{
  "n_layer": 10,
  "d_model": 576,
  "n_head": 6,
  "n_kv_head": 3,
  "head_dim": 96,
  "d_mlp": 1536,
  "vocab_size": 11356,
  "activation": "swiglu",
  "norm": "rmsnorm",
  "norm_place": "pre",
  "norm_eps": 1e-05,
  "positions": "learned+rope",
  "rope_base": 10000.0,
  "rope_fraction": 1.0,
  "qk_norm": false,
  "attn_scale": 0.102,
  "bias": "none",
  "tie_embeddings": false,
  "parallel_block": false,
  "init": "trunc",
  "init_std_qkv": 0.0158,
  "init_std_o": 0.0,
  "init_std_up": 0.0158,
  "init_std_down": 0.0,
  "optimizer": "muon_variant",
  "lr": 0.006,
  "lr_mult_o": 2.0,
  "beta1": 0.9,
  "lr_head": 0.0045,
  "grad_clip": 1.0,
  "warmup_steps": 200,
  "schedule": "cos",
  "final_lr_fraction": 0.0,
  "batch_tokens": 131072,
  "seq_len": 1024,
  "doc_mask": true,
  "train_tokens": 752100000,
  "steps": 5739,
  "dataset": "wikipedia_en"
}
MLP neurons of a small language model. Each row is named by its layer, matrix (gate and up: input weights) and neuron, and shows model dimensions 32-287. Each number is 500 + 40 x the weight over its row's rms, rounded and kept within 0 to 999. Numbers have three digits each. A neuron's up and down rows have the sign that makes its largest values positive.
After each neuron's rows, "fires in" lists the words (lower case) most often at its 100 highest values on Wikipedia text that the model never trained on; "fires after" lists the tokens most often just before its 100 highest values on Wikipedia text that the model never trained on.

L6.gate207:514538529513517481449468501572499494492538505451452491515498461525506534483563391499504465483542580508545540534479483491489524516476471534487457467537489481529568539529483543468502537447553470530524499515556464436585481481450476455542473492533495465361537493486478409483458555437498533512517539372437515500579458549447409496497462515512530453481507538461440517444508460474507503397435500488528473518510453451466483508521493563399525503508493576473553586509520521443537481448367554443496510494511507459442494487472584551550524509513519493538531542528473536479503518499492508502496536512475460501517544446487525465511534519471496460515480507528477467490481522498529483522558427459566469582514474479428479531497494463577460510489391473454573548515503520513514520506482529
L6.up207:480508430445546483512528548468497452545531442462475550521483497527472499462463510556519496501479509500510472465476506482536452518487439564457564487561535505451461440483522385484486567533460455512523495465471453514521506472471472549480493498616485492523472523498495500469567501461486481516428442485519532434521503538378530516555502494428520468478554494500508481449535464574460521469396478497461519470398518480500536515541489471449511496477548538498564510484516404532514452541520479497516495488498562507495482482379450469504513495449506501492524483448503522414537452614607436534543475446496502476518494475486398547543501533600565511569457557468430506546533528547492478601484493519526544505498434512496518491456486484543525485504489464452558521483446552467514495504504523
fires in: "the"
fires after: "was ", "is ", ", ", "as ", "and "

L6.gate1147:458524507540491435472563488466550488558429471493489509512546505538465517475488450487497448513456487502488498468559574520529499480567569559498430575460541478605520452432546476494453441520481437537440601484562433453496514530541473497526530459516597445528512549518439484516424507475497512522478508459483454509516508520472546490487466461431438526500478475458552522509559498514463455490461596487543486529555517541457466521523456512544554573490486530453562467413511529490519476463509539442510523486499518559524490524476439498500479519535535519470485477527485534539536515509519508552506466460475523499548462456512470504456495511523529518455538592549552514429560500512558529493502617519507515486451477436492521451498496443534542575379443519526528528526529501587483393496494514
L6.up1147:437502518468514612537504486495496509523465461502564515518569450432534464519539553475455500491516428438541559425503467517477432534522458520448474531454508521501496514481515429510443479534467532510491524410438528468480587500470482530467553520442536415427554484462420526536493551468511475521486530591460488464449473456488453447515481481473452501495539448501485500523570550559567465434441509537493529523490416510550513486472454470468479460433488420472506514460480502520521472464519516495491493476483440534542465498494455536524507459372552515556470464511484515505557526616414436461527512523555510479459535431447474481477482578498473475591516492521499511469463468407535474536472488450463561489494503481492443424503467524527504486504545498526506537470463546528475503491532554
fires in: "s", "his", "her", "their"
fires after: "'", "and ", "with ", "his ", "by "

L6.gate1056:536534507494520485432537495409531472529506513527533475504447550516519501507483466529438496564564448547424532506485468543522483524512551639495593526533470522449553405595529454518479430525481510489494530494472461481483512510494598482524473456481508471539551527482536504474419552489522516512548569476546555469487519450483541469544546533517489524461436504495566496455502528528516452519464521470499472495462443368493553511470475519537477493508514521560488530565454461497489474486520492506624560436501489468512556489495523477541490444539476524532501497603541438454573448418523473589494434519507471600494478518590529526505535513498478522536540411495491521519491474481446436475516445501533511512502453479534499514494505489568484434499533530546452561519423535516501432629501552
L6.up1056:506451510464517508531490443470500502429552480476557517481521465486480492521503488458471461546463567526578491445560487458486540576447534549474556500486458406492542447519461491500460502572528531441490502510443463592508473549524509490525461509500496528534500441546558541490558482495504540514503495479481600537476449503487579487538401519491572468474498518561498453531479433615507501497491459497560537545520501493486483484536481472480457448510509442592575468431519498513475533538513559487462534467479484513486556529433469512547456442570495546533531473591458503550554508509521459518465496543489519538489525482584487451556435593476462499486599458522462503584514482533481485495493505529417499434474545546487501399510522438444544486493482520504518448498440505480516478566577505
fires in: "the"
fires after: "on ", "the ", "to ", "across ", "of ", "from "

L7.gate713:526498495550525539532516545472516495460476417490508460496545539477469492504434470538465437575520560512432463549455482481544475498531493492462539452430469391505516426437446545492486539450501518541468518572471439527499502489504441463526495490522491590625470534552589529525476521504508469466509548537521568514518471511471528562427524433475534436480561496560495411498501533548488451503559459525529503552473519485487471492442458456456485502475422478471512532481479461527472541520501509589540466558465539473459495496495474495493512527543452428535486515439507505489488470519572480505509469500472467404504459518476508530420482504555550534492448511438466535479493553503514551501496503548462481560489525527531496546561550460523550532471483568450432573511449481477433578456474445
L7.up713:528443467516490501563542504468470575501481469464547413498454537522488555566515439516449400484477535494567561561396527515460483543434502561529486559490526542447459577508526510476528535441460503506499491524496508538513445486491492508495440493421458502469544537475455524476603454525544502534498457495551475431528502562480441507503504506549544438590415493502547576530462491438465516485493474566532476510514580522442499496534536509570472549478494517505474563582458459478466461517537503444436551525488486546455502502544539557496493549449536502522486594569488560513503432508425489489560609509459567459494481501505471515573468529465518586446507564483498591478508535523513500536521506483455517463444450447488463488548456454501531545445453534488540464523493504491458480515432489
fires in: "4", "2", "3", "6", "30", "5"
fires after: "| ", "of ", "- "

L7.gate1515:522511512531441514434496483442507509550516498338545537472478528584495448517454508517558523514505493579460489503515556392525457468470572500526520577575439475442543488552538510439444538504478519449516538505518508473596499536424448457494424511500479522497503471462505526547461569520470536469526523510512496479503486436521495415524466556529401500428557432513479557474530474604475500532470473506554519514453534490504587494525483581548457544485536515529524563456522491544475564497450555473535533553523460526538487466523610460533479477510450533496487491484448453560431535544466494486573540448524575535425423463523459479472474518603550467555545442480488470536528487515468516484509488408528520579544536527454509538501520555528519524445495543496432511534439534501533538548503449
L7.up1515:515472485481512486525466536518529478507549444519520472453532521508476513567481412446463535471541480449471479498494580475536555534518533451521518517470480442512454519451420496456442451447482497477521482498551486580517477495508568550459493442466480482537515527495531469494527573512510462414479479480487477528562566512510479426607498575488522418596513578501563491457456465512525453552464474493479458629444411519553505478481433497492471505500536418503472542465562470492489490497432545482540571529511526554515525550453480555505503417529539494514464563520517455535455504519512506554489623498459487501472455544491488505500498452496499521455450479481510459479512525457459471445542510475522526463524440425489511493501527529527531503520430474535547538501505449546491520506520582
fires in: "the", "s", "of", "his"
fires after: "in ", "of ", "'", "member ", "for "

L7.gate1232:530464476480459497505461460506427478526472498469489506524514493446502509563530541506510499521536510481568508542447412452528546457558492492491526454455476459511499536507443504505508488475513489536464537548519464542471472566431518501525457519467514511486472524506467550449446512524535494611460467518460503478497437547489469501473517445457516522512513502469553430487521489563489494480484508450478537484387558456472483558524466491462604534481483503502574560511531495491521512469536558512562563545505518595519492469502523518484457529491561529462513480454558480432566531496417479472558554487525576529443525465490478514520471502460413507477421452487531450602465529581495507469485504560514384495511522407539482523480499449522470524495426490561526539447490545488416565468550520
L7.up1232:633431505510499518564457517541478493475474480539448510570500501426546442552515464479475497481511506553386490456483499473413492506565444489496498445477451572499471573439458469517554512495437523531518500482492519464528557500430537563500544491502488503437517452401450551521482471484498454485582420462539478462522578460491518529553437485549461473512542566470525503462534496492489475429467531494509464524514475545562441493566498574513487542452534495494532507502532478450465497517474448462474506502472468491428493442512507542476510487569510542525525485463481571552516478494485523463492487473554510503472482544457564567523504418502470445481490412530508512492512557480537557598530448570491535538521473416490489469460498443520501500509433548455470465518468507475579533500517362
fires in: "he", "and", "she", "they"
fires after: ", ", ". ", "where "

L7.gate1457:486528546527562503436440527559507520529500563520518563491510489486482471461518475478523482519511520554555419466503490445505426551539483475505494514591504539501562481450511556401406504515470571447520469584560523452534491559476429555429463575518555478520479476479471485467476484510485564473476521477487532465493576560484481494526560460530458550532501560447518536485442483540497472498483488538490528536428524480463522413489574609537458431521503480461510512570481539542539513468457506542561542470537485530519503494480469472524466519477472460481572483478519462469472515486557580493461490485490520472462487469446499562497552510549451519535418510533512490569494446487443567478476448522440485446528511549505542504433558511477483536473421498501500559534496459506538467513498521
L7.up1457:454480490475489530514474539500449476479578464507551428570508476497492484504538474430492535494530457397469518513453499526502531495511479413551460458472494508486468460540507505527500514549418499489488496519449479558454489586432511538556531461525473526511466405543510483510480564432543393443479503570580504451571500493512428456546489453432517484566540454520554492512460483536520477573476530551571523495502522455522564442437419451598478492470435499465544506441506527526442488548511557518533500458500448429505608577428513489556520558509492505491519558540548512476430405551444495494486511462452477508506527458454482475503495431465498551500493520506480502465487481526498484486553494556510531495504483492569476475493450546547459494511521529422469488526413497599585603501500461
fires in: "4", "2", "3", "5", "6"
fires after: "| ", "– ", "- "

L5.gate1214:525467427537510496556490459529491517486433541497553545501431426502529528497484484501468477549478485546500487518534541525439428525502515467519521468532472478533499482487451470514432555433528538478443491553509500553454531524481450464454539471508474518549493545482448511547529509500491494515448507547487506511640518529506504553460586493479537486536525558437470484524492501509507573500459516450497479480571516487525443558449481545528511534510491418485591505526565537543528522480532474473528487562441476491445475519410430431486518552479470394518565529586462486450497478438543484470499478466464462457528471415444502514420511419497506519476508478467517477455492501483427515475485487499555483470560490495504494503477525524463447506471481491484583482506430458641516518518459486
L5.up1214:460492511459449558490506510458489539534423488474511570522577496428455583507470497517501437496484493480529439495525466460511451511462559508502529433477589469452455537504477585455507491541459480485546534488472452499449516496499507491541470517558518461406551539529499453504485539520497566466538484483441513480562521378530534484557467499540469492591449502571463542529500522457469515516581505448548504465465504495485508576481465440512519477512476550482480447564443499452482519527579511498532475481552486492498548509545505576540562493505552531506458495503526485496564440481491531497547527491487445522547533490562485509535512521513528452551543551515556420514570543449541492574546562482467493532506541465535474503510533532512472475500538487502548503529540490486540549476485472
fires in: "4", "2", "3", "5", "6", "7"
fires after: "| ", "– ", ", ", "- "

L5.gate87:588471527472442568493501494488553460506516490500527475517474560506518495519458409439571545496501486563473515569590469438435483458515460529472464554492554509545524548528491492511553505519516527458547562493563523551489497586515608535453522548474437463484529564509539454469509512470511449578544537578554509470542570552557551503433508512464455545528517504535500499444422432476423476443479500572570555548440525529482465538493548503488566463527538486525505521502459491520455528499498470483497536502458489548501441589530509540539491558533502523537525466469484515575495551401491469498545517524436510494454544479505496518430465529521504454503507509488544482523604505566490521482486489476590519499477545529591415498506511520494508527450486461590516574487495567514479494535563502
L5.up87:576462497541461481471501443553479567518496497545493358442561499487512495483488513527463513520401461588513461526499532469402524449541513522483512526526563548469461513478423551522588539558533545557598564467531511440494492562476549492491456499507482521530538519587479541505525441512485497529480520557489552448592481500558485475476491451480440570399428451498425495455435507529467468554459454557514527527443494514540508549433522476507497502504584482524550523517422484553502474492503476571470475443518518528488427491580414488505531485495498491511517501553470483510525508471508478553527551468463483573548482456571485545444464535565523519456497501445504444492496486425524499502502523456611514562485463485529494548534476502513504570510491490528499484450398497530437573461469494
fires in: "the", "on"
fires after: "on ", "of ", "to ", "in "

L5.gate887:455485495485427512509405443498471543530480488525450455517456537548464566538509501482503502498560517483551528467504512449490477460550494465539539437613507472489537492542403501531470496523427481542478449481507558493519464539426423513505436470521473481546537514431514403486523596512571487500519524528485450533554525445543576517476500520480509577410578510519480542475446528518504533500504462526510506411515581548510446500481547412563496483427458510514457453564406562500511460489513479458514533559526491488524507489455506537498458529495464436464559494476472524473486516493459561550514485467440540429602516456489490436514582481456538521467517424508451512501460503558480438511406437460491522540537505484516486518491517513522525493477524465414511492495521526506543543497535477
L5.up887:473560500536492440514508517489559493489526528553504467415509494475543524535539476486489484442475505568482545528557490566511539464460514503459500553483555538529458539574547528519416484395533577507504426529462421465505434448539510513442523484519487533516534454468488504500487526439586408533456473475495457537575537496503535452482493453479499506592446485469449464405507499547450481542501527533575505533485487499430519490477464510413552453476479550528575536486468503482503442540430455538475498570552533516494467507500474513422506515487495490476530528530516526536569374500510525511484476492500486527443564497500520580448467455560585489502527516542565509469489515521482454547508579517526513429496505528501545508561511449479481532447461520495520452515477506475501471485560519
fires in: "the"
fires after: ". ", "of ", "\n"

L5.gate871:440410456509546519466589526567481465476508451471465524587568477459396459583566544518487507584532482506514526495472453527427475507505487614527485494495408461473520476492487435546493507508429525521472547496485438543540479491567488492527450500495434461483549473455424498489480474521521513476490537571472545465583503508483490609563558484556571498518523510531470471434494466482544492509465492493490542450487529445527539522498536504516540443485463454527493502490517506486486498492532503480487536517508399438571517506522450495481451509489509474510479540475579514491502474596472433536459471445432507504509523440465526476521555492570482517445510479575591538516494462577583538510558451503462484465581578504451460435504476462501477437493455532493536482527496529460460495591455509
L5.up871:476499469478561426502550555502480525488492509463453489538555457531441481548521536573476483527529477491485492479525521501475489463441510552508461484462487455504521499516510514488526545537444554488469458494554518580518465508591534488558518496562422409499547511441480504500486477463449532501454523553502500532561432424564511480519507473564468451502502508532407505458478524485560535544525471508506586524458465475519493459508536547511511490562474503441537542509551479524544494482522497525446562499572447528620422437405550484516510532510530475497440493450543564530471421485496452526471542554464471444455483573509551500493473420498534557499532515554502460558492467525471506530556463501515562500533486576453461435501480549553510451540501564448476505545506502493503521573442473
fires in: "his", "i", "s", "an", "in", "this"
fires after: "in ", "'", "\"", "on ", "In ", ". "

L6.gate128:528467539457493473513499452465499513476510441389546521555522465467432483594542489449519499472460572468414535557453570553520515456520466463498451514491490540516487548437496443480503510441476490519434500576549483428490461499528442473572439493514505518509513531561546470508534448437559532510529484535559522467560485498554536491486509472475530501500588503496550460517491564545498468449529513488469460480500481460512540568508525549473507547528578559527562433496466493495511467596427454525483469531526479553574460550489475508445517489471478503539538495535576528490559469511503518537498477423426461486521456482587518437490424483572575454492514485484494495546452492491475550528487462496515546485465417464482509562478503462517490506568505450560513542548448498547520499517519535
L6.up128:462544528402442467480509527520528538552554434450523503378466472505508477530473437426548507512492467541467498557437491515603553517524467479491485536497457444535505507510446442566492507465553531441522504517538500480469496493526487508477461554488407514434473522532602468505496559506482586499495533524520557463575521518483528470513450438442457507511483444504537541458443545455550474415503495432466531495528551483458512560477559556423423494465482525503537540491481521485482495487458442491473522518472475564551468490491476531534563484458527494498460518479476481463479537466478533554469485454440458459611458466523556578501533522526435524542477535493463505495454550448509552552480522526475427447458488487439453545546521483487504529499496509483512436560509535567516455522519510
fires in: "the", "that"
fires after: "at ", "of ", "from ", "by ", "At "

L5.gate1234:559459502446438537498538409537516503453505542498509439487528573499456531445460489528466486435564523505463508507476505585480543496425516545524468497486441478485514473446496434572479529461484524453455430530491435469543427493524518570509474481485538522515517461521535491473463539443447553545516505466548559544491575498547551550462560461565528527419533499528471483497496481457485487486490457540464531535443492482497491489497456492473571447474511491538450478528429537511515526553483531469544515509536472510579517431450535514615416535518529532422451524495528498484470383495547425517488449457483538543487506499518501439455525452428509514495498490456558456522534504473526515487550540508574481429507481552540530504523466464511501529410417533427495567522488499542499570519461524
L5.up1234:548497548534511495500511488510533529491532550588514502453539494505421478567471487546516472507463536489600541486461557612456462474549564505521523554482500522550529553518492439484458490495449503480481503507505507523483481394465528466537434482475555530547509485477459487430481512449522509552520493447540555462480489557568497540490560452473526460550439544498508503531456491466481527518435452499520511487473521467469519456468468458592510482464469488515398402491522454477497466514438524511528514569506534483520459459545558459493458507542497587479517467448471475437551527489507499477468525396486537476423569445416475419441549541472515509544452490491506506508468564506444474564478522484500406484524546505576527497489488486554497527540469483525506546498545571493483521531507522
fires in: "the", "a", "my", "s", "in", "to"
fires after: "of ", "in ", "on ", "- ", "'"

L7.gate83:474491463506490502521500511470495487498505478467509529515526521409521492467449538498497572553586496497502454530526472535488524464510471488510505515498504520400517528509557471545532583567532461458566438532568515418438469476601464438539454525582547487564454495458448512499523573443417493506468498507476463535536532487468544493531495481535469522493461563528375492493535451471511473530526476494551548508525469513537517486534459471517577523532494563552524501478543538477552477504483440484479558493454461510500526511555512459443461394521479512549506552522530532436490546458469488474498510489533584475461511529437512504506437483424474522514413552529469563449429473548505537441513481494518479487562522455536406532541522476465402472496451518544486543533538518489449492474508530
L7.up83:543497463508425474546520510497496498526466449497496506487474503505536539459511514503479531545536515456521488552550493522448466479463474521506475516494524528443432527452458478532535526524522559529534407536527513485473438547539467449551426554573523463581512517444509493454469474427506474511527500500518482513435541477495541423523521510514481504491392479449428525496553375486486481456482501458500511484483472508547520447553478517487594475521509498596507530411520505500491526481518506545502553511490443491467561429507532474497423501507535454529500488536528532545472594514496556503533408576505477476480478549465486481522493476509482511540473557482462551438446425463419474489492524507578517496490504499513462430448456451505438471503474499548534534573496598555499481567483460
fires in: "s", "e", "c", "a", "m", "t"
fires after: ".", "(", "\n"

L5.gate49:471513445492477502454539473493504526565483501469505497523528490465558543477438501475579515531545519556607473579547461431471551449476453438500527568537412477536569545503543504509505517492538564558527488493491471515496510497532523434460529522513531536516482526424552454502466542454555515487526493504475464608448599508440565579528547437483526436409508464478501484503568461485390533448535471540460508507483449500474551498457523511456473524495453492559559453446494508473485520513452496516503543519522423556507531537494571506520562549509454480520437498569487560559478426517506556523510547538437553399586439487476488514465482504542507431493504517472482477539507449465543515552482529487489547497487518535544493557535532465480486542553458505466488489530520515551549467432445482
L5.up49:531502586477542538511457440575465474485500518508493542449522498495513469542480531541502449491430407513480446497476488512525502507436430506455473444538506526510544524428499533512572485487510458489486498476500391487458486455536490467606462524528557479529480480479455459386525525436450505556537414476523569555577489494540425539588448455505564410537463475514504489497499481524487575396475517516573451537497548535480494461510523523585470496531460475518481538518513454477544486528571538528516470475523555497512516491390491473458583487469515530516472411502441487453550514498499525512476525473492536542460462425570545514486522517520490516500448518553512474494515473479523548506513526504488487465514516496473533479470520476444505618458535481486432509594439532581460423496446517
fires in: "the"
fires after: "to ", "of ", ", ", "by ", "with ", "at "

L7.gate1411:487487508540540566470474489510473487512477440451552581498475438481490501490485445492444521549475474475555510536480518495505455534528493492546557520427531488538446533449458525472466539512516496506515471552402494465564525546474516440555430460504512436534564522536544558460476525534515523453555509451477540518531488486504457437501553494511472509498512512540542531487445440475468533503420511616512489457552398479490496495543494601565488508488429519596507471574530467479517452491495505454466488525513508502461511546564509473456527497486547524509483485513451513476591438465526560468483470588460466505523463419495488469520500513503474507526511480498559481494509519452440463473410522539500505477416495573523517536519479514454450404503466525462514508514443487502439483553587472
L7.up1411:466519425536497441408509490452461527437540533571551512469519431466506498511505498547417532517531498595497461466460472474529462437461483491549467522594530458444545460574526479499460457469544504449581469420541474448501461583564508499562428531534514532469512508570480540411428499512558461453494496539520496482501548479498580493514494497463551531424457464568488470504486476508486545447486496527496509500571540589460418447491515495526453517594501510555528470502504447549506538547560476390515478516529468469516572560506490483479498583504445526507479453610496493504384527479553479503499480469465588549503437557581521486478516458489500525471552458455544546482457512524460476543485512530455543492498466515452479402518495498475536494488521505469475507435447502481516480462440517
fires in: "7", "1", "3", "2", "6", "4"
fires after: "| ", ",", ": ", "; ", "of "

L5.gate837:488519507458525558499519501498432531500543453510525488464569525554444510533612471508464471493540519511470509508508444572492520554505584554488524488479500458469455482491450533589490522495480491496569424495524514471522453520456473492440525514527547544522481554483464487491486528395560466542567514455543464502469460484507478467532570544489461520470435527446513510503503529478432435580393514494543505473466522523471518500469466496482474503480544489523493441541489488501496472555449586441584513465485547539449506448431478513540549509534518456511508510529498513444423481509550393588508486469530523479471480459476497496459503489526440505502373486499521471472543444427424521511437498600502464530486462512520447463457489530508515538464546396505476562536608501504483497473486504
L5.up837:576505578494534467460496572531555545446522448505510505456525534578467445521484431481487522465547469507553487488463425467583545416500442524528409551473539499456494435556501498475486572528508478474466544510497461450540478421449496521465509483480620471519466551508504447589475462445545497490545400466526546481514513505526502442536511544506543520514519509455535561488498523471467445555572529589502463588440479478518465549485541475472442459457506529438551492463515497535388490554432474490528522486449517510449404523472465516453510537472484510481475516515455470565540516503520554549509438509415512501471509417593465472492570411501516533435489461542509464490484493496458505487500433470497571515546550504472500465498406501469468506481523491550454493593583475525508480457449517
fires in: "s"
fires after: "'", "c"

L5.gate1481:512506464507500479411552547431444522477560495502538427466505480503499535550449481453451499543465521627428430512515494553533587430405550552520496479528452478434562532484495488448484534454471483489478518450456460506530519522469577529495492470475504486484501485564526423551451532549417554534566475536493512490488494526479557525510478440467461505461546471525525471424432496499545412491475517412503524443553521531576520521435453560453514498488519530548559494536582539447518506582506524504472517486443420463495507462474440478432422526498508446539517516515495554539515468473577418573471477446483479480457519500571506438480404486463488460471526452461519490485480544508544550518541482572439555491495498513501517465482505489520522447495551563480475577464487504538544509492498481
L5.up1481:530562493471439554530443448503489482502429523546448467425605530556524478536495508503488519462576450441509506493524492486459476509508473467496503471538497526470506494498483469467546490460514471505447483522543503523443528478516420543504550510485460556490537481486476524433547519574542613538486487458404499550526472495562414432475540488450526498515456485478583516551534480482482477560550468525488434563519552482452543493545536531519497446503547511517453491465541536470516584459485468542580531513548482503462532502473513477380487478499453450525554494514524450490582471446497458465525527521499505513496439548491496481475459551574509599484508504505511437536545517493516471488464607621503493547537496479522440551524566520491504597478537447488535488502522594530520575538516535
fires in: "the", "was"
fires after: "in ", "of ", "at ", "near ", "through ", "the "

L5.gate989:496576485509475502505464556461440440546553503531517484504481477567475493427512448453556493437537582493534480486535507533497513529466503511509542463409500539473445529517515425507473483443553479529478547515511462403458483557588509560536511492471511507442523542488453482481512469478504430586466494491504467547463540545490510528496462563452446512437418532525542435509516496494498481417490534500440553504465456548495506508493519487534467479480515462556493474511497471452484453534456519497498571475461494524520502467482496500475427573435464535465465506462468454474501495484489495592547496479425487504520478485553444528543451474527505496474552484485537541503444523562593498531508537465531538499470515536498496494492546436516568487508519461431481474470550545499540465494522481
L5.up989:528455465479488536529454465524457542592592451524456511482457497507468505522491521542564491501489574504477515583470482455565502543513507514505566463476488483537531501528513534490492482470500467562433404524607436514505440485456506487498519494549440494509439524484475486525489451478520553474539524461541528499404485508506508467536483543536498560521470545522517486486487571433486444508478509475594514498481531532484476461565504463544545438479492610536503458551553426580470475495448507491514476406524470521494472470421528527461472570513536518560459498467531467498506509461534507499507518508479481552565538531516539516501493478580444554475419497487537460511487479533568506534432478500445507431471476470419446456544463493491503531505481560449490469584473547572485565505486455
fires in: "the"
fires after: "for ", "during ", "of ", "For ", "over ", "after "

L5.gate736:580510540512507466537466584485536458492429516502506522516426489480489487565528502403506432525572492536548486620498528515537516494468521450599526538518532491600528569523488486478459446524460443534579563519508460473506427536454580539485478478447476452468534509527581502534469532482502511488492487513455471503530474433485511463551528493552478524478581453484478508495519471495500545553490535466501555467523455464516478522482435510453537519456578431505564506499507482567529520520530484468498521506472407413494488597546482499519548490508529458521417450438491514544539534561536491522539454502473499486539532515473551504482545471520529442542475518438474499567521592462517510517502503496491555490483508482426386496515478418478497535416542531482487466492557544514447478501546440
L5.up736:485430508522522613459549489568518466483548528486506474438447505455482454520505542517418503502495513460452503571491477495506473467529519428506539464514502508520459527593562539453532478462479518485526516564503504535591455486502469449424530514442441457526460472521539576466450487537469587496491524442515479445570524458558451435506526515501545482457524489537476563477556595629550504495572496448436475511495458490540486505502472544491516463594474539494552495464520509447547527455522547508454490607450488505412511492533533496536529465506521473499469527436536480493522452472516515473506483552519412501470466488516474488441544498527500508571458474477456592536438482439478486537588445448496553476490446482552480474528484538528488558476479568514560522499536470565449559463553480
fires in: "it", "and", "which"
fires after: ", ", ". ", "and "